config = dict(
    head_dim=64,
    hidden_act='swiglu',
    norm_eps=1e-05,
    init_std_o=0.0309,
    init_std_up=0.0356,
    init_std_down=0.0356,
    beta1=0.95,
    schedule='wsd',
    decay_shape='linear',
    max_steps=4667,
    dataset='wikipedia_en',
)
MLP neurons of a small language model. Each row is named by its layer, matrix (gate and up: input weights) and neuron, and shows model dimensions 298-393. Each number is 500 + 40 x the weight over its row's rms, rounded and kept within 0 to 999. Numbers have three digits each. A neuron's up and down rows have the sign that makes its largest values positive.
A block is one neuron, or neurons of one layer that tend to fire together. Before each block is what it responds to, as a language model described it from the Wikipedia text at the highest values.

Responds to: Before place or team names. Separators and prepositions just before a country, city, team or opponent name, e.g. loss to England, vs. Croatia, | Hong Kong; also some decimal points.
L11.gate116:424544481442466440527516538493518482518468444442477481462570490567455471529450471539524439478446573526440499438473494482474553503494493446504449428529515525445501469528483521509578526421548505531497477460514415493567534502509409470552520546556524526527500458515539514502493516502485501507
L11.up116:502543478451509426541468562494477457518462465442496528473476521515494464485485448515459495462484574545464536501452519482503482590473558416534498441539525507502490512523522539526528471475595480512526489476505435503506544563553495527536546479481523512499490500474568465479606503577523520500
L11.gate166:504435497469460459505443508529494493480493427477479460525516515514440523483468507510528381546486564441479472558433532487540480567506538526501454483530469572525486486464489480462544538554452463501503488484441508464501507567463476475460518500507481422463492439533479467554441557555508482487
L11.up166:536477537527525460407420523548485462504448439555514405464487539499432583472496510489539492492485499527471473537555566498464440448541586513539518482447478416439422446593532476539565542473517563497536460463499476431514503477506539498491448454500563477536418506528452550491525542518508472516
L11.gate432:478483471513533495555540537492442548465433439495507511542536556476511472473498445516458424500547467485537443446456448459449465453497548518484564514445414447499468428452545488499530513479537494598502542398499559487483526509506488594592545486479460527497557516493545452497436475572514443466
L11.up432:487518509526523529445518597451455597443564448508459514439470524475494502510489486536461507497445500448374483470496533557496519543476549531549537512459446500473525498523560481546576496515514499472526510515523548487558507452587446473469509513490502531533501506474551422456563490490426462411
L11.gate716:515429478501537559510512605485498547488491489549450500608525528510557526510544512517519536430429514469460486498485491473536549592458445539490560517499541472485408476496554528516573473512476529481535513460472543503460463492485549485525525451566499506461545538495548477431529476457577564470
L11.up716:529441479478574502467461528490558473530446475446474450495540506466508543540475464579536500502506572536544478564479509567448512454505532526493478474564530472470483536558508524488506449510470509523500451467494542473467509435478496492519464526550493523529486569554516489473404461524517556528

Responds to: Before an upcoming proper name. Separators and prepositions just before a place or person name, as in table pipes, match-report colons, "SW of" Brisbane, "based in" Oldenburg.
L10.gate170:436535517474499564499514503556479487522531509518521517505503533525543476505420514495514553509493476544525554452520430469540555522488437534550466482464537566430479434530520572535493543525492536552491529518444439556425552487512469510461545561531488544448483485546597538484518498557514463496
L10.up170:491482557545446522466459463554460457488515564532494538568467493460482526540449529464496495501578516550473508480540390431543502517496475543540513451448534485428501424509514493504520524498467457516482495487511382516474512468483488592504503501541486497504522461539496514441532506491493514514
L10.gate203:474565485479585490449541593461545505460490549469552525570473504578483579512490514487443504551465546568489509530524463486491478463524476412511450487594489484525525499519555550470490534453521463535460522489472397472513529499463492558475513572573478525520540468506449530487514457469440452490
L10.up203:478530497427551500485454606535604578553495523523485521545441514525468520475467518413436546507492520568437499555459554539493535465483581476545452471474539512513470485552488523494546562508510558513490569503515483503442538576443543586499496505496519453487525437473472516563535477534430521457
L10.gate234:488505492458461508480524550557510545471534501452522516484491482460455519470482497569493551587490578502495506556479461502492527473481445451449497500577541528461506521459423513552461487437487478558546508480471484499491561499535536476493532551456513510553559509470504511451457510520522481471
L10.up234:454520465555561530539521530582557507581522576465524429501486449372454451539460531512584480448502492483502563568512502496475529451617458467513514526435484530505473493546493514504481540559528513503524408518462602538469458455541559531533534444550549438521485501495524490487454546479554539502
L10.gate284:479418429481523489479577541490511513466536575558528531494540460474451510427469453535615477506529455453498506536456519471445476545543525582476550488522532516502505535566545512460495524575505524472498456515469475515477518458487495506513426606497468517495617485496453444509486496483521575514
L10.up284:471492485460493504498571480511491503533455556484514500510547482543529454510475446496447473480453522483458564492432512463428484470531510455505529505538430527575521547558455530448473500573472443563551472472484510496501494470546544499433490536456460509523508507540433459471517424526480472428
L10.gate311:456552555519532412490506516469495418569482576492486460462517453471441510551440483560524491538475507511506509550512464488566461559485458480556480488451529562464460453441508516553434561534511448519474520463494491537559474508512523498563559540495497523548595505416523575510475565526528556494
L10.up311:522559439554484543551560450497461415445446463577539459491589506507502470452441509523443503536532491528484575533483398536460440480478501477531469512462481510436507529468506445506456500494551468497555459414486423509480492514482496524497530559522500554513477515429534536431470451505465419547
L10.gate321:449543486440481517483529503560513466491473520453443463401485480518474516495497487494506533574506442451480513510492492511504476487558594544491497490531543503461511534465510549487457557534467485529496521542507441503519550487549501532469562536513476534444520478429474475491505496569484513490
L10.up321:452525524474489561521484507536444493486559534516449504497543489604466494495465461399489479471448529538478476550451492446512471472406485548516553458471455474446462434534498476473504473458480471474540476549416480541481510576536497541489394497497566509538514558541467530540442410499508514537
L10.gate580:489500519482472416422529517510517481524413519522530456505479477472478509575438470491492552444486436527517507534492434517522537521488455473556522399462519509539471527535486528512429550570559477490446452484493419497570442545469458530523504481517507564486493533463601537539529543500505570475
L10.up580:468440556568523534486471553479515459514475438555496422479499549469485518444444513519517505428470476528454524497537434425527493495460475530537457546445461513499492569539496539522479518449544520562458464445476423596570508493534430535488503563483513536510457513560470509470482441467464543507
L10.gate608:526472531524487522508540472551490487500506511505504445484445491499478487528400544504463470462426559582489523513533472542557522510553471457463492411484476431533475520549475478405463572431557460473518542474466505529528503483500507468459454552469468552450500463515516538452462451567552554476
L10.up608:463492558475522569546531506501449482544484495540496466507522476475527525518613527511468501532578499512496498509503434447475472482534513530504448446505459519563502463560555516486514498484583485505450534542391516564529496478548462471477533481581534536525464483514496546529539555520493467442
L10.gate610:525533541511471540504510457545381531466564525429457497463523532546560517496465475552464521524435463518425558528525512470490486495476469455536486488499490566460495500555572565531493505498495492528582521464481467569522494498525494539500623573520465558472472475463598526456481488578534480531
L10.up610:465574557449404518510486438475411435537505476579497503492443567498556523520401533510425535491531464536519479549511474513504493531577569578558491522452536521474511572477433520484446487424485539534518501430468498517527358509440501557530537490575534512459468458440523562440499537573496572469
L10.gate632:450524513442621491510563522514476531539478488517465443545436527514443530520555431497524498493497434518518474522499449525483524448535559417512460502498468490564507474508508554489432545438513537484461477502405513487508513505478554494495523473484480501479512479546439447529510549460491486498
L10.up632:436482515495497494519503549496513478494519501569445454503528480577441468468522391478506485505528515555465544508473444480487536507508590518548452481622604534580485529569454527568463547419475519530541550437479501539528483503485542403517484510556446474472483523441466444450487539525488502473
L10.gate698:476475428489414473514436484477477396460440554459581516464572489552495536514451425513465503506521499500481488498465525481442442500537543518481519487456479462425482511491529465485503519502446449463608553504548498447452462511493485455470568491526477518533518472497466564466485448514469488490
L10.up698:531453534478489472503472491531321407478491438517477449511525508500499496521446469545484528510448462474538518495517457433595445433494501469531484368527571500504523489557511515495515501464560451516472558431551543513525563407484559565510479421456562483500533518540558617466516585463564527515
L10.gate800:489468526490447464520603445511567533490452463483491532499485477464485509502418487473426465490505452547477512517523515524574523504514481579518528490508519493474472544481568478482526516489528395518468457440471539529574457486596518478463518375482579559482495459540571450506444504514546457503
L10.up800:488559540513480525452506470506519435472530452466469544530519541494481495494451504422483511537469516463457536511544497417554487452530540518475420465552517510495532498435493496518488554451562464552517497475498431569558465481497540465477481463535571535497513512505488584530535558557530546500
L10.gate818:554445475474447450510521468429515521463527482557462489510490499421437533551544476540506461529435542472568560532536494506497509531499499547504445493487543464515458483511521488534499524469559548527579485510509541466469492509516525469480478506506499489510434469494467567512501432508539446499
L10.up818:512455488460527533518562476504471485527429504468474460471471469570488474530500533444537505545468522491518476475472473548485544498474456433528527474454497474528437441431534487439472585489423421449431485522516450594476528475486475499504447525501514557493510540522571462508475614509497444549
L10.gate830:464646383535500485413570588467522451561518537510545487538533537528496542553419505520503513503562499539490445545439517440512441491491505486524557493528468527480475509515527494480553569557502504478483462514443495467534486514442487500458451475516521557490443526494544411531554516426514488523
L10.up830:439466471535558466477510532507505437544521523571544519463477437556527580496437554515481529465464449564553472473479567433415546489483422511461446535463546540487472564502523524539422505464509482534520481521465443506454589470543496503463479496478514565489472524420541523524463516525543455528
L10.gate843:459474445516446450518473515525453443477475543450493434508466509425471548493492498480498476554505536549477538493461497461545547483498465455568493441462483496500479481462486527531416491431529443464501429510550461574501489510466488502459527528530510548524595541523484493496430583515477531484
L10.up843:433454459458546471494524514482520488493477544561561484459552522513499523448469512489476467496477584532470546511438533552455554495507547448543519479457514555524494482508453506510563515472496446470455463426473503542513486571410479544427453506519482543504497455421549499538487537575535518508
L10.gate893:533514512518519557480576515491579448514458564466466488512500566514452514473479482511483460510462496509530512559417421444549518413537549538378482454539545544512535492452533510463527523533482556507488506472482460564503517453521524406516510552487549529519535527489508449543508508512422555511
L10.up893:505550557507546459447605536530478492483469514541498521490471529566466570526445522505449514540451598541466478575517447434489488472468513495496466459553485534498467425438488537522534514491481452536515529456470582547494519507484490472491501469513522517518461470445410538450522482523463557490

Responds to: Match scorer-line colons. The colon after a team name that opens a goalscorer line in football match reports (Mallorca:, Cosenza:); more weakly, scattered mid-word pieces like ceramics, siblings.
L3.gate762:470446524509496492528464532513523485579538571502471456522568542487514554539513500516387489505542474387546428538456519521460422511526523481495439490502488559495534528410557517511478461465542494461465543488452503443532481508501450473456513508475454540491515498595470539453498483469468440538
L3.up762:568516493455406471493493533559506515547452472566531472489609420495548485546457581543497547468441561549495488593502555474513528477531471495530494529452436541576439554504508510497466480485472453478406557459496458440509391472448433444547476533466533538580522527495514482553503507457464486531

Responds to: Location-introducing prepositions. Prepositions or separators (in, at, of, semicolon, comma) right after a venue, institution or event name, just before a place name, e.g. Music Hall in, Stadium; Annapolis.
L11.gate52:481476460474512506564470560492455521482467494482526500484470521466532486521527540536477560615496510522471429490450496543548514503561503473520456500434501537492552476514499458446354512501486474516440452491541487472511448573447495533519556598541442539525484489526484502475466441495548479437
L11.up52:451550439514535572455444489433556481506444540443535518550503499489474519528450515513496609561501445425433557431421520527481526470463515464524549501536548491527455465527536523502456493564455534485457406437545500545527492523518463437412599492458551482561504483511473497505544451546550514467
L11.gate61:430565403480472502454502446539541493517550515501493432546519536477509433422478496475465455470490527548515421473498466485505505490545464501551484487511543566523452435447505559502456482453531483454521515466449524507456544552508489500399552618559511496556490496514475456428457585543510452484
L11.up61:419535513487483556487474503494531600442488500438515507455511387484491491511438473503511516504506498469472573467438493498500512471527512445479539492516525535498522569465486521501568488446552534484518484450544393516463454516474526568482560586482467483451526531459481481451440508444513550484
L11.gate609:435502439420514513483510549493558446461478516537488498479523538457411548498447530486472449503433596534499505446459489452548503406527509509485434473507587526551509539529471510531476562435487516523503463418491444534472464518469456524533520553535510472506556527486534520525532579527521520483
L11.up609:489503497515496460577510484510484487457540523525452539469458447496521462497466496523531460508466548517451540459454459486515487485482506454596544499502445527495486525572538526576433473408546482448476491505507458575452450498499498506527582509476463500496534498517558501546494518504552526526
L11.gate731:497483489484532501468517510499516467509526555501519422433534465472477571482496449498470535542423523521480549547476467552596532505561500547490479508461554436533442512539537573542414620523532473468519470555498427538532499544449503523523524542500497459439536530548491525487526584527476473517
L11.up731:532488554469429510476425488456474473505559562455479481447464571480492489494439554549464572477567560473512494484496507489477482486531457491523499530507551522461497473496482509533447505535500436444518442436467553569529452466483440528505490521508530544481471579496554511504542534546520451406

Responds to: Separators in tabular listings. Pipes, hyphens and commas before a country code or value in Wikipedia tables (MF |, Clay |); also digit chunks after commas or colons (4,925; 3:00); commas after names.
L10.gate52:498553511560461496551529474516491441530478530465530435497528500532517434600458519463525510528460490471479445437503530582419498467505555405513524527610456551542443562459513467531468446458517603551489563473439500476494536502465480556470531521494539406482495523553458556456543557466527495503
L10.up52:490483484509513560532511514424461614437498448467467479521530527520518489604526526517489510479529542483488550541487514479486499556498478462469509447491508532512498515474549494504460480500481473536504475490484516535478506515508590501465537506416477453475461487544481499543471558534514454509
L10.gate80:419537415506489469514440579554465474486518516470468416522471538487463446478449468490518521528525535529495473510474542472526500524541519490454492503595461614551582477508543538556470505563513553489541528478511453507469501503509461556456495486516439425491506451481462429531478531527457442445
L10.up80:504502486503546544563495480426521540534459497527535573503466475407594488508527513442475464542500512510494486494580499503460495480535450502495482551458455538556498585545487491473519545510462468449589484433505501498426498533473470533473485568494525475429551494545502417491501554508512562493
L10.gate93:487468480509517435455445514609522446522543479458556428519560567470491510530482490552497481522517434506532475485499432475550470560449470538466542455432432506548550519448498582500581437449487516568431517474496544472476497499498548512509495462458484458472531482546454438525477499515582532508
L10.up93:591572452493494547597454465570495528540493494522531543506500456455486557507492546509499476540533541490520529490487492502451463388449506504561440461497513485527490503579454481473529534532458484488489511546532502492456513575454525485551530558505430474537526557512516496540478579480600549467
L10.gate133:539522389513499461552488532476506576520480480452520477523504471571540490556524441523480494479449486518478555554495566523531504499569514550482537489545535478510399514456445504563484512509511472531514560463445510521430497532473537457474480534468460435438475501530493542480532505525549536458
L10.up133:617492558517457517498437490465456489535494509442476435618503449495527491499519472540472550537484457442494479533464541485517497521513522442528518452491548488513446465472452534557483495433466465466523541465532529572495494516485531482536515478480554552484448511496588488465474558471549571494
L10.gate281:538401509463475556520436458479500514480487490582513498559479481460452553516417454469455496542478461476490524519496524501507494534548547448490480573528506507489469533567494456517533482505515473537483483493418513452485529537507457518481516491527427552526465499476404566449525479532433538528
L10.up281:535440524513446510512486467490488519561539429567570506548487532538510526504461464508455455438511467444542467540561469512408408497520513544475464475503466514460502582510535550521524492529468584500526538549486477394529479518460455511498563488473534489420451416489518462476499446502471487523
L10.gate289:463546459512530518504517485491496497444468501490490425539496444486515456500537491484513541488481458522471428434509465508484492501550506519528529512528567464580482498494510508427527540476448531565449495452467485447441486548484500540398493536528538607388524512531557475500533505437530532487
L10.up289:477600556442454454407569524484471425578476494511543466489436451512512504481506552511461474558463443454516523447527471451543495522537483564546459484411550503546557460428494470430514451487430587538492497485401442534547424529569445525472500544510505455475465515477494494473514505575478461526
L10.gate353:502519481518413524490481539461470520550518510594514392499542540489531525551452422580527488460483523486476463410497498446480488469529518504421529520545519521479513445465504501563548480517505523468510441491489537529505511537512472462547441588410458528537472436509504532491544509483596516460
L10.up353:536488459483513480521534441490502476411512504511481461540480479559449474527578447397461527559483519459497447519518566440460487452473587496513539506528536489585459547493497424466455510533531485534489480530525408493462460470496463569511505530479444497486531531572534558467540472560464521453
L10.gate393:479425484476548498510543476467458514486500524526574491382511574521454468502478490529467601528487422484562502525506532474549626546543497487515380493478479456486511450510550593484461472545536467441544467481456517476548529532497531536539525469495464491547546552465526482516538529451523480482
L10.up393:561541448510438479512571536529505468479493487529571495505459555460493543467479458499512453439476435452509478588502530505548568498491504455554464497491513515486531511494541567514435463505533463460504456445543453509573557519370447512567467549529531540534430446475534496508502464555569499488
L10.gate430:524549523499489557457491467486514530568551505457457521479548446540432523543493500494544500473480500496452503481517472516473541547465517494541462570466539491489395533425439518490507502513413503487436453466550474549483481530462542419542473492468464499495448551534598461485477470524563524453
L10.up430:602490502505505533507466507524506446410495514456518462553522500565486504487463549591514527552457487533526506534494484505437523490515512461507475479498496489515482534431546447515484511462468519460566467445515564529563487535547538485487587611429517486525496472513517555409576503428497468501
L10.gate495:488549488468457527452562497485506462492478569528470435547483431474487507511560508489561511457428530562501485489502462488528499510521568603478499559525511469565581527571498467475554484510507500486498521509486476552412407487526430476437451486445562516510488504477539581525543498493500494517
L10.up495:523457538513517479425525479449467498547468559432535540515538528583434579475497525537455475582459471496428515469536556543497568592472506490461505532514431516544544538535548484452545511483434475495480489457486486484527475462519537485451520533532549526523455463489490537518444475524440472522
L10.gate621:476550411540491544482500473496492588482559518525517515513507404548523495531512512581439530555531519490500545538463554535515584546511461468485444557443487576402423491457402444477520487500448477464508494412503526532490565540571450456525495462433503501459497477597548527534485528480498490465
L10.up621:522546563433494490506531546501463476525488486470543461500555487522502512524402509493501516482541512504453496458527422455510500521444537502481448422509513486507512537505513491514442456492473455431471435501520471537489433505488562491464516581510518452470507575500485423451533484460481534465
L10.gate638:383539461478545536458535450540483493488476418465435513486484537479468489500464431499451465496453587584495485486435593482463411537533451485539502505525498492506488537516499534464526447508429409481480551502510558502508485585442542520544485451509525488527511488572431551510579525554532489509
L10.up638:466544482463539494502486505460515514551516399518390514438488478520491498502545490525525409528457504518548515480489512498520456514541491462503470517529499507554504586515567512522536466526473499495499496508563418491503544484431464529539546516540514500504468482539549501443552479526526582492
L10.gate672:570383469594500480473510479502505575489514524507523463475524473508500519533506574529536497518567539559577537524431541505548506451562501494496579467441484495504542481524455560494565512516531530507510511436508614507406460516497429522558564536432508421466471531560441504491518474539528504424
L10.up672:505464391528525547483514505531544525502427467535469489555533522488514442544511534445479586461478519504523477519547540517440493503475573478492507503481556588493419517540487531516549465452459529430533477453473442480444473528461519575584453448576455512487440531519443508467503488520498466515
L10.gate748:497435521530522539528460493506455456612529478427559447473551474528485557497513494552533490504523523511492507477446481550514496521434503444500554494495483413506445533455499511529490509583466539484512408507469472464432483517519540477512528523572513555543491586514502511406584544425522506501
L10.up748:496454547470535495588487498484442503445527482463516527529450481491488478525505495486491431531459470522502572450499442498532547488470527493461547486521564572532405492433461506477468516575470558542520515509538460511544525523469510550492520509479548470490530457570468437485574534507501527414
L10.gate838:501483535497544491542527492420510539418486481505417457516495495496516534455448522433449444491455460457448465482481543548529488550536523490480551479471470512530394455495433445488539527503549473484499499499479522540492523433509461496486511475486529425487490417512594530505434554519476517455
L10.up838:558482526492506455532533569515523516556508482531443540549488494426458507466468470463510485495475519528486392465491559469480509455619555465529524404541474455508483526491491507478516456510522569457522508411483466546516418455476516536511503483472541428460524469516526428546490587499461498565
L10.gate890:460504440476476544487517532449509393457494508490521524586574501538481553510466536601539410498565535595555481553497544504510502514486486523472515530480537468426473486464427573485476396495467481523560533497521516546494463617482492504498493476389489463546522525505502488462521503462460530505
L10.up890:548528516411566522550526462529486575526403516441468480548550522561480467493520460555535444548495544526512502456449453522429494582488426504485542511519493498520453495489511446476536490490499504536501523493523432529459534528490501476562489484528563475481512445499533499570426472478560546507

Responds to: Slash separators, word endings. Slashes between numbers in footballer infobox career rows (Apps / Gls) and in IPA phonetic notation; more weakly, word-final suffixes like -ed, -ting and "of" after nouns.
L3.gate737:515568538484550505405487467459465492418537500503506453450483471490486405449468445547445568531460455444502546459484510527526465516539560525449486593534498446487502469545495607465529503564479463496572520548569511540452513413445472492535565429494445509487524485483520471538583471449507536564
L3.up737:497549459461518476550496568501493498484490507479483469486461445545567450507495524516542550453483466541493484470510518448514478448448464461568484476491468544455536475442546468485641541457445451482439551521497527510477490534506504540521479442476499488448452573473530504502577513535523526531

Responds to: Opening symbol of a quantity. The opening token of an amount, notation or quoted term, mostly $ before money after "a", plus IPA slashes, opening quotes and numbers before units.
L10.gate11:464523472563497548440586493529529536455567524455575495455506543461529462601483577471544494550453580483513479511491499538538544529535419453525505435530506508461459481515497485544529526479545487491546490465509518523495479499498409558625472512576426530518476488401451495491462506431538500515
L10.up11:571467547446565478462465587495403461551572434535504480542493527482471413451477496541461517583500531494499449486478535515491493508540436470518528569435511496466540470493518546475526494523494513426469463497483532528524553457551485593503524494457463471524490550492487521417556479595515499484
L10.gate37:431481506483525563507563493518502476449427441451517560434464477478482481494550488481525489551483502547513535504453537514395453482479536548460554572568523548509513416451532553515446545514477463492498434536412521450497501625477553493448469518482511514458461489525492525436491488500580504525
L10.up37:471510497548592533470544536551547519523459487542494433524543459499544450545551529550546547544510516528515551553543543596450480499483604508496477484543532585444467476464477477501456462505486492517471477463483498502493532460499458459551501543522493458473509491520459532497468501542572389554
L10.gate201:460521536533434487496517553492477499484480521497559493613516454469462465512470564515435449521480607512469594553495522536469469449501606492455544446537542456537457480554501504480538522516510566476499505517474463533539524558526522529462484546487428507437504461519529579507531496539466437440
L10.up201:377515534463559530476486505548434447445496501455524513421471498498464436552504555523417562521490597444480470508509499520471510485545554473557490526498441512509475507502454479504516429440490550476533576491479513509571532423467559472490522478469488515411431527487471547477506415511454502384
L10.gate246:544505444494504469456497476505457523546490559525499491434468550452503522465503434545466529445521486515432471530502552472520494489491441481568462558559510559438512455537440487494572532466528434503523537580413418509505484578566427540533476511467491529529497462430445475420534520451597477590
L10.up246:488469497427428521457556469443563542523487485472462476536469499470554463480564512470476477505448584538396451468464558414497552479506484529469481550481542522527494499500512536536547461505431506480442485489454523479539453628475533505562455534548491489490510476533498468486529502473504576556
L10.gate327:505472490547490579523472527487484404539625461492529488471441527483465468496531410497548523550498484472555494514487521409436483481461470506502446499460448516513593543492489527558484501533524563449465422454517498461405536462456511496543483457514533509533586498510515505474445476537577525523
L10.up327:489527488538520449474492566495507479555508437444450484444508491488505505524566530502563487503457543513501436520476536471479508451443476492483432552503494483582517528519562573499505499468529517489565461478488545493468489567510544510476511447535556479458532483513504497464488463475517458456
L10.gate429:570555507555510586536455476473500486447545548430550531531561536559532485492583524517508475560538448474520519535476492468537556455460487493518467463501548542425478520454496532450503498521549489509541514447480494503494555508446497469473426528551491516520582493429486510499513470481507459432
L10.up429:462473543516553463581491543522559483566520483529499442530441535537447502493479508459574471519577458439472509513533539524464456541479500521492484469443572542466466556492531551553530491568492461555517400503493497437454488483588587493535476403542472488546541519438494468473524483478540537583
L10.gate438:432526468474574516448479527476444501483541460552551522533403520458487508508488533555527554577392547445528507518495505482453555487522483482453506532496494543505557514534435436516519526459559499541579540487462532493482489507515568488477470449496533502526544451427498505498492508509518471448
L10.up438:514514519555457519521470440509442476473563515532503460489537470410498471545540510517527508587475456480510528489550549450549572524541583429449462456544538461463451506474473450506470512565498540495582504480498524525465436468460518509522464420506497480475544503464466524472539548530517541450
L10.gate529:492527457497553526549486531509538509485527506492477447491497517489553489433434521520494475506500513452503579483471427494484399451385495528503550551420583466477526530381564536447511486539466533480476420455560478481556523478504532528456528472414566532506518533509512512504463403449510510444
L10.up529:486468482512523550486465494490474547445538578545474483383457391445526544541493593420478519489505460479454487516471500434508506508452446460533544434551478410523464439496423435503482558560567529431480524448500527516479451562427520508561550503476477491541588521478506560470543536628548517569
L10.gate573:560486472567509535486467509418498457498498402519471477556482476479496518545496456510565521501572545529521464513425505488489420480524524494438516515510498517545408523488494486417546514479537531493493470483503480504497520523481466550570481463495511471530539422435524490500532505533498516548
L10.up573:552505468549489520528532532456511508516511486531478487515443530519457482538541519374506455462461499566558545515551529462474467554481485513574511488472538455486539475518559526428533480432451587470492455552487492507460480495532563505455487485539471506575521538547463494517554506536551506513
L10.gate575:497428481482454392523432458489505505505461468526494465435517503531496505462493493497407529525454526491538469496469505515467505428510562502608427521506493511474565501489487534535456405501512465532465545471467534506484560551499596538442486535554498505541579443477511516460521487503535572513
L10.up575:444502377490479513418468472570449475494482503509480455489491527533516491504545474481438502565523462493526553547392510467473519460495490516595501585467532484537444482491492493540466379497575575423457430531490491583452507530526474469510567492518496463544529474436490504468511541474545518443
L10.gate685:438480516510564493542505515479520471490474534537581514486491473465506490490557451545469519490510450502490565505483469515494512457429560491537448440557512504438471506473567476463468486475499486440502548426472514513477416458510517447447522446581528444506540461496512529536501456524528525510
L10.up685:558535528559432481455487402540523521493488517560501504479457452530482446471496483467451500464407488494518491602466520562540493445463511454499494482541566468453571474510475483522501491545473548503466489565504513513520532490512440555499610433512504501495476475501545580532485471538553559526
L10.gate703:535531490527534471498481515522505417524485561496553502531504548474437507521580462543476542542562478456549552546534544478486518539485498510466568509521481465445497473522490513467486527469441475476585502471445447567399446527519521549519560497530489527511462484488515541444577549497505451557
L10.up703:542510541465542471468504429536453480533480495541530484502481481462476508544543407513510570437575512570444529511494584538514530479459427576532509529471537561556538487475511415484462447471465532501429463462537511566514518498468544503548519504535445511472520487539549540452521560509532471499
L10.gate714:422535461572507466566518577476463459482587520461521476486481470460504469466509464472485548458437520489550560538489462525499531506441509477500520470551454569459381564504420490463563436502453515468476545495457488504533536517506492520505553418436476487514521489516470566498527528502451397516
L10.up714:484517499548485519510531519426474514507555472497528496476429478494574467520490498537546587533369544549505551559460488482437459513504525485515519553525474455409483540451471472500510447540504491440499529530499510589564466523477543600501505439479469441528594525523493420435557555516493486524
L10.gate732:506530403539470501504473483497559495463485465463424433459503505477532476503485525507531510483514521479504471465538482492442480490486498511490508474530537580528552475468503471457452552478505464516523491517574459519487527449459476488488454460519424486468505488515548481481556494482536585530
L10.up732:518474500453490502550480504473531466537547431466465493505496530417476458470525473516452513517539531496572547501483529491441496466498552581554485487477594550511460457491493498475542496507440503420518535461505524489504465473430434469474512433511536467444518422474423516615467455575494523445
L10.gate740:518473524534586520537506485525522479447524518439539498520508588489434503498535532485521505475499488509440481508467486453544478484505465463490515512463499528469564549458453439501553483536479536514525442487544460554477523448549576456561511545423516457496484499484394541486485566538484466464
L10.up740:483516506514568536492526487490514483555521473522529570546522535466492581553486480500471514566528510485444576511547454487571498513540450421489482481504508500502498498537471466492550548521440479511468466485536586449525474488484524491482455437482511455456502486513457517500586487444546463521
L10.gate856:530506508421512485547559494549502456514498498471513455536554474477475511464465450531506516486446496585488466579488416427457506561444527517476507471526516499474560408451526489494536448470496539505532549478529468445584554507526458442485479489445582463444560479526441503446476462482541473524
L10.up856:539489451536513497519534499524525529446495492480455497468520502480555514463491516432560509500468571559461518492463501519470515507529520528570526512546504459510578418434431459488449504516454508493458479488494489498498543455581406469519543508485423496420450475429520487485469511441549581513